Weights of a small transformer language model.
Size: 19 layers, width 832, 13 heads of 64 (1 for keys and values), MLP 3328 GELU, vocabulary 32768, 162M parameters.
Architecture: LayerNorm before each block, biases, tied embeddings, normalized queries and keys.
Training: 933M tokens, 7117 steps.
MLP neurons of a small language model. Each row is named by its layer, matrix (up: input weights; down: output weights) and neuron, and shows model dimensions 688-815. Each number is 128 + 32 x the weight over its row's rms, rounded and kept within 0 to 255.
After each neuron's rows, "raises" lists the tokens whose logits its output raises most directly, leaving later layers aside; "fires on" lists the tokens most often at its 100 highest values on Wikipedia text that the model never trained on.

L12.up231 [ 57 122 168 116 115 234 135 145 170 121 133 182 132 150 137  79 104 107 153  95 167 171 191 164 159 126 171 152 137 125 149 124 128 147 122  92 102 153 152 131 133  76 122 145 146 181  89  93 116 139 187 112 113 105 138 116 129 154 177 137 136  98 137 133 136 130 109 124 134 151  93 226  93 101 132 162 132 129 143 138 134 126 145 191 152  48 147 228 126  85 100 128 144 104 255 110 101  61 137 179 151 125  99 137 114 187 118 147 103 151 205  68 112 107 171  98 153 174 160 165 166 112 104 195 109 119 132 110]
L12.down231 [151 163 119 146 124  80 177  88 115  95 146 139 122 146 136 143 152 139  96 106 119 121  97 153 147 180 148 133 141 143 111 119 147 108 104 126 169 173 140 139 104 148 144 170 146 150 120 143 134 158 113 136 139 100 132 169 174 110 159  67  74 141 159 134 117 142 118 140 106 122 126 120 131 114 152 127  98  90 132 151 183 121 162 100 124 124 155 162 138 126  98 137 131 144 112  97 151 133 133 130 120 116 118 120 146 122 132 118 107  89 136 147 126  94 123 125 106 153 137 161  98 179  85 115 123 128 142 173]
raises: "\"", "-", "The", "===", "  -"
fires on: "\n", "\n\n"

L12.up2511 [139 137 150  94 127  94  83 159 153 140  65 147 175 127 158 157 104 132 145 141 122 136 168  81 136  78 126 120 139 161 178 135  98 127 121 130 127  49 153 131 113 129 136 115  93 137 122 186 129  83  63  85  98 141 126 117 148 129 117 145 143 162 109 165 200 133  97 181 119 164  71 151  93 171 139 173 132 129 128 121 160 187  92 153 220  78 164 132 165 119 159 165 138 114 149 137 147  76  98 193 111 160 140  78 119 117 116 176 175 138 173 188 132 127 106 127 141 142 160 117 140 134 136 194 130 114 180  44]
L12.down2511 [166 102 120  81 128 123 132 177 107 148 119 129  60 174 167 157 149 155 163 124 131 150 131  99 123 168 141 139  46 142 107  63 207  84 120 126 152 142 134  62 171 155 127 127  96 144 182  99 110 130 122 162 124 151 123  99 107 119 103 104 140 137 149 123 136 175 120 150 133 120 128 133  94 149 127 122 123 148  82 123 138  86  99 126 213 108  67 194 128 114 136 133 177 136 142 119 150 130 124 139 110  99 152 163 168 152 152  97  81  52 148 124 142 184 211  59 103 129 193 109 108 132 150  93 125 128 146 124]
raises: "ink", "ock", "ouis", "ands", "uck"
fires on: "L", "-L", "-l", "el", "il", " (L"

L12.up3118 [ 71 144 178 176 142 171 159 135 175 124 121 165 131 147 156 144 152 157 138  88 174 171 219 105 208  92 100 145 109 110 105 161 141 118 115 110 140 154  96  97 110 161  74 126 124 128 185 123  75  79 175 139  90 102 119 111 141 140 138 112 134  65 152 144 162 123 115 138 151 131  78 172 148 134 177 107 108 154  60  98 131 107  96 150 149  47 118 185 172 144  94 119 146  70 171 167 117  69  98 165 143 131 118  99 137 138  76 155 126 120 186 146 153 112 164 158 129 138 128 160  95 117 131 142  94 117 153  59]
L12.down3118 [143 101 157 120 126 108 176  60 118 136 164 179 162 158 129 123  82 119 125 135 129 145 121 138 185 163 160 160 166 124 129 126 122  98 111 160 161 165 151 105 105 155  99 176 160 120 102 157 181 132 109 147 155 120 162 161 132 130 156  93 124 137 124 123 106 119 163 120 103 133 154 126 136 142 130 159 119 111 152 144 121 121 143 104 110 178 134 225 145 148  86 185 126 151 154 111 132 122 101 134 103 137 152 120 128  93 201 124 111 131 182 143 140 142 104 148 139 111 123 147 130 172 104 128 130 107 117 137]
raises: "-", "- P", "- ", "- Ch", "- K"
fires on: "\n", "\n\n"

L12.up3305 [105 153  80 150 176 190 183 182 113 151  93 139 134 134 110 157 173 214 152 147 151 134 115 105 192 140 129 130 105 177 207 163 138 168 136 119 120 125 131 120 144 137  93 161 120 101 154 104 102  95 172 143  83 117 165 132 177 161 138 155  73  76 173 146 129 157 155 177 156 115 127 193 138 104 151 142 117 144 137  79  95 113 151 120 137 114 120 215  97 175 137 185 130 119 218 214  79 133 130 118 205 116  69 194 157 134 117 137  68 140 138 106 167  90 218 136 126 144 133 100 139  96 149 134 143 187 172 112]
L12.down3305 [127 154 108 112 152 108 128 108 126 100 119 133 132 149 126 122 132 102  99 124 131 143 106 163 153 140 125 157 106 168 158 110 152 130 120 113 130 145 133 129 102 124 135 156 140 129 125 149 123 154 127 129 121  94 136 163 161 122 129  91 111 156 155 128 155 108 145 136 102 129 117 147 133 120 146 151  87  97 130 118 136 140 144 109 140 152 132 160 114 139 132 164 124 160 111 100 119 129 135 111 114 126 124 155 127 136 148 169 106 119 138 124 158 110 164 134 109 136 123 144 118 142 107 121 151 103 122 149]
raises: "===", "| ", "==", "===M", "The"
fires on: "\n\n"

L12.up703 [105  77  95 145 150 163 190 171  90 132  83 147 108 104 108 175 126 161 122 132  76 130 168 108 124 102 127  77 157 148 163  52 152 171 157 140 100 114 135 143 156 124  74 144  88 117 171 160 157 115 186 162 180 116 149 119 146 122 147 113 165  92 114 104 164  76 132 161 163 105  91 127 125 144 155  92 135 118 155  30 106  67 134 134 163 114 144 155 133 155 127 171 134 148 148 129 175 146  90 147 142 103  72 192 143 165 139 103 128 132 180 134 149 161 175  76 116 162 179 102 139 129 167 155 122 186 174 106]
L12.down703 [107 126 122 118 157 114 147 125 145 149  95 148 118 110 133 122 122 127 106 137 113 154 122 166 139 125 141 138 150 155 140 124 145 134 109 117 128 141 121 125  81 132 100 172 121 115 134 169 164 161 138 162 128 102 116 151 162 134 109  82 124 147 127 100 124  97 135 160 110 122 124 120 119  89 163 161  99  85 150 112 139 117 124 103 124 148 166 153 121 142 132 167 124 140 136  96 121 110 109 137 171 119 111 138 117 143 125 162 114 131  98 157 163 117 178 132 115 146 145 147 122 149 160 115 151 144 106 155]
raises: "==M", "==", "==Ch", "===", "==P"
fires on: "\n\n", "\n"

L12.up3142 [ 92 125 172  76 193 160 117 124 160 129 114 157 145 144 189 142 151 143 133 146 134 145 120 157 143  91 141 195 154 122 114 169 139 155 136  91 170  92 156 128 155 108 149 159 117 108 100 175 137  95 106 154  97  92  69 168 151 161 104 134 163 153  59 121 131 177 123 143 139 166  94 139  89 167 158 112 127 140 114 114 143  98  73 114 122 157 136  93 128 137 109  66 119 114 210 142 128 123 172 140 123 169 239 107 155 101 132 144 163 154 108 145 167 112 147 174 128 134 148 114 109 121 136  84 116  60 112 193]
L12.down3142 [154 164 215  95 113 118 123 114 127 115 174 155 168 156 141 128 154 157 120  56 121 131 161 135 150 139 105 173 102  92  72 124 128  88 141 110 155 132 159  82 139 121 111 140 115 154 141 113 141 121 160 119 154  93 128 154 125  84 123 155 165  97 141 131 122 101 142  92 181 114  97 134  96  46 179  98  94 120 118  27  74  99  76 150 135 106 165  59 131 136 138  99 170 139 188  64 184 151 150 103 151 138 142 119 138  68 165 133 174  68 176 134 146 117 153 179 149 100 119 115 102 102 105 191  96 118 144  96]
raises: "ho", "h", "hay", "arc", "rea"
fires on: "l", " L", "al", " Kl", "el", " R"

L12.up74 [125 131 177 109 114 151 138 114  89 109 100 161 162 118 117 123 132 137 111 106 160 174  95 118 180 137  62  74 230 135 130 131 133 163 171 118 140  98 109  88 142 119 149 153 127 137 133 113 124 102 140  96 120 110 101 108  87 121 156 130 106 151 167 145 154 152 106 104 118 141 113 195 159 126 116 128 146 109  96 104  85 180 122 154 185 146 150 178 142 123 102 127 119  76 141 126 200  86 114 107 136  64  74 105 128 110 163 126 126 185 112 146 128  81 155 136 154 145 151 156 111 128 163 111 151 173  93 135]
L12.down74 [ 98 112 120  88  99  92 153 105 102  98 122 125 138 105 160 136 118 119 117 133 135 111 147 182 170 147 141 102 146 176 103 108 132 126 152 120 139 161 109  99  84 123  82 151 141 127 120 135 155 147 157 130 167 115 110 154 143 113 139  74  95 133 135  98 116 109 157 131 168 146 129 146 108 120 159 115  70  73 127 137 149 119 140  85 101 145 127 135 127 123 110 159 151 137 101  97 148 140 117 124 107 143 149 153 136 138  89 166 106 146 100 130 141  81 127 141 103 170 127 132  95 144 169 127 169 146 111 143]
raises: "\"", "==", "The", "==P", "The first"
fires on: "\n\n", ":"

L12.up664 [102 159 163 130 155 137 137 129 141 121 101 156 101 123 114 135 117 200  87 132  87 148  85 121 153 136 100 179 147 143 192  73 158 158 154 127 121 146 123  57 159  93  96 139  81 116 124 115 172 101 139 136  92 165 145  92  86  97  98 113 147 184 163 105 144 101 167 181 113 130  83 191 124  92 137 154 160 129 167 167 112 125  65 135 177  48 139 147 133 140 118 138 131  79 170  73 148  55  71 212 139 139 135 152 122 163 141 127 101 124 133 135 137 101 125 121 107 148 164 118 108 154 121 142 103 153 122  98]
L12.down664 [104 195 109 139 168 133 161  96  98 124 108 141 126 134 135 103  94 165 151 163 146 114 125 142 118 128 107 156 116 211 196  91 110 126 116 111 126 147 159  89 112 117 146 160  81 134 145 129 114 106 132 100 128 146  93  87 180 154 104  76 117 187 179 104 107 117 171 174 133 141 129 136 107  90  81 139 102 100  86 156 101 135 136 122 120 130 118 171 203 122 185 133 165 124 139  75 126  64 137 149  88 160 153 196 135 178 144 167 140 105 121 154 125 118 165  66 127 177 111 133  65  98 112 160 121 141 119 141]
raises: "==", "== C", "==B", "==Plot==", "==M"
fires on: "\n\n", "\n", " (L", ", L", "L", " of L"

L12.up2313 [147 128 126 137 150 109 116 108  88 166 149 123 113 106 174 128 109 149 153 146  90 190 175  91 135 104 142  84 167 116 111 137 132 116 132  76 109 111 122 136 116 137 145 126 125 151 131 134 169 123 113 130  67  93 111 148 193 181 141 177 175 142 131 123 175 123  91 195 125 138 153  98  92 170 122 127  76 122  82 122 132 141 115  88 154 131 129 160 159 199 133 125 131 139 140 143 183 144 147  60 136 115  66 164 136 134  74 157 138 158 184 107 131 140 154 112  80 103 168 151 154 163 124 121 108 120  83  84]
L12.down2313 [145 141 165 159 118 145 157  73 167  95 111  96  80 152 197  97 177 126 115 120 148 128  55 163 173 138 172  96 196  73 140  96 163  79  76 129 116 156 109  99  68 125  98 165 176 104 148 133 109 140 123  76 105 124 158 165 143 123  95  32  94 170 186 164 143  92 161 166 107 107 163 143 114 116  97 145 156 119 124 125 126 149 154 100 148 178 153  95 139 112  91 136 101 142  76 181  80 163 129 116 145  66 161 105 112 140 108  85 125  72 199 138 145 108 189 162 170 169 179  93 166 163  91 113 111 190 112 158]
raises: "ro", "ap", "ols", "apt", "at"
fires on: " (C", " (B", " (P", " \"M", " \"C", " \"P"

L12.up75 [109 108 131 142 194 195 175 135  89 184  65 148 142 104  89 102 188 141 161 135 115  98 162 108 166 101 160 194 120 134 162 134 130 133 162 116 101 149 121 125 103 155  73 183 149 151 160 168 108 102 157 175 107  76 168 146 134 107 159 149  93 127 130 152 167 144 107 128 125  88 106 111 161 118 142 128 136 172 133  76  72 108 136 193 111  68 175 140 138 154  85 185 159 126 210 172 100 133 100 125 111  94  38 130 142 147 198 128  78 154 180 113 137 104 110  86  92 195 143 101 111 125 128 150 111 118 114  93]
L12.down75 [117 155 104 119 128 107 144 117 103 117 121 145 143 135 105 121 141 109  95 121 116 122 132 172 155 171 133 156 117 145 133 144 111 139 108 107 165 145 139 141  99 145 114 158 154 119 124 156 137 142 133 130 150 147 131 164 182 133 131  99 113 132 141 125 141 160 127 133  87 119 126 131 132  79 148 154  80 100 130 104 161 133 110  99 140 128 141 184 118 116 146 133 114 163 153  86 119 144 116 136 109 141 145 139 150 131 140 151 104 110 110 125 154  93 153 155  99 134 123 133 111 160 127 124 132 140 100 138]
raises: "==", "===", "\"", "C", "|"
fires on: "\n\n"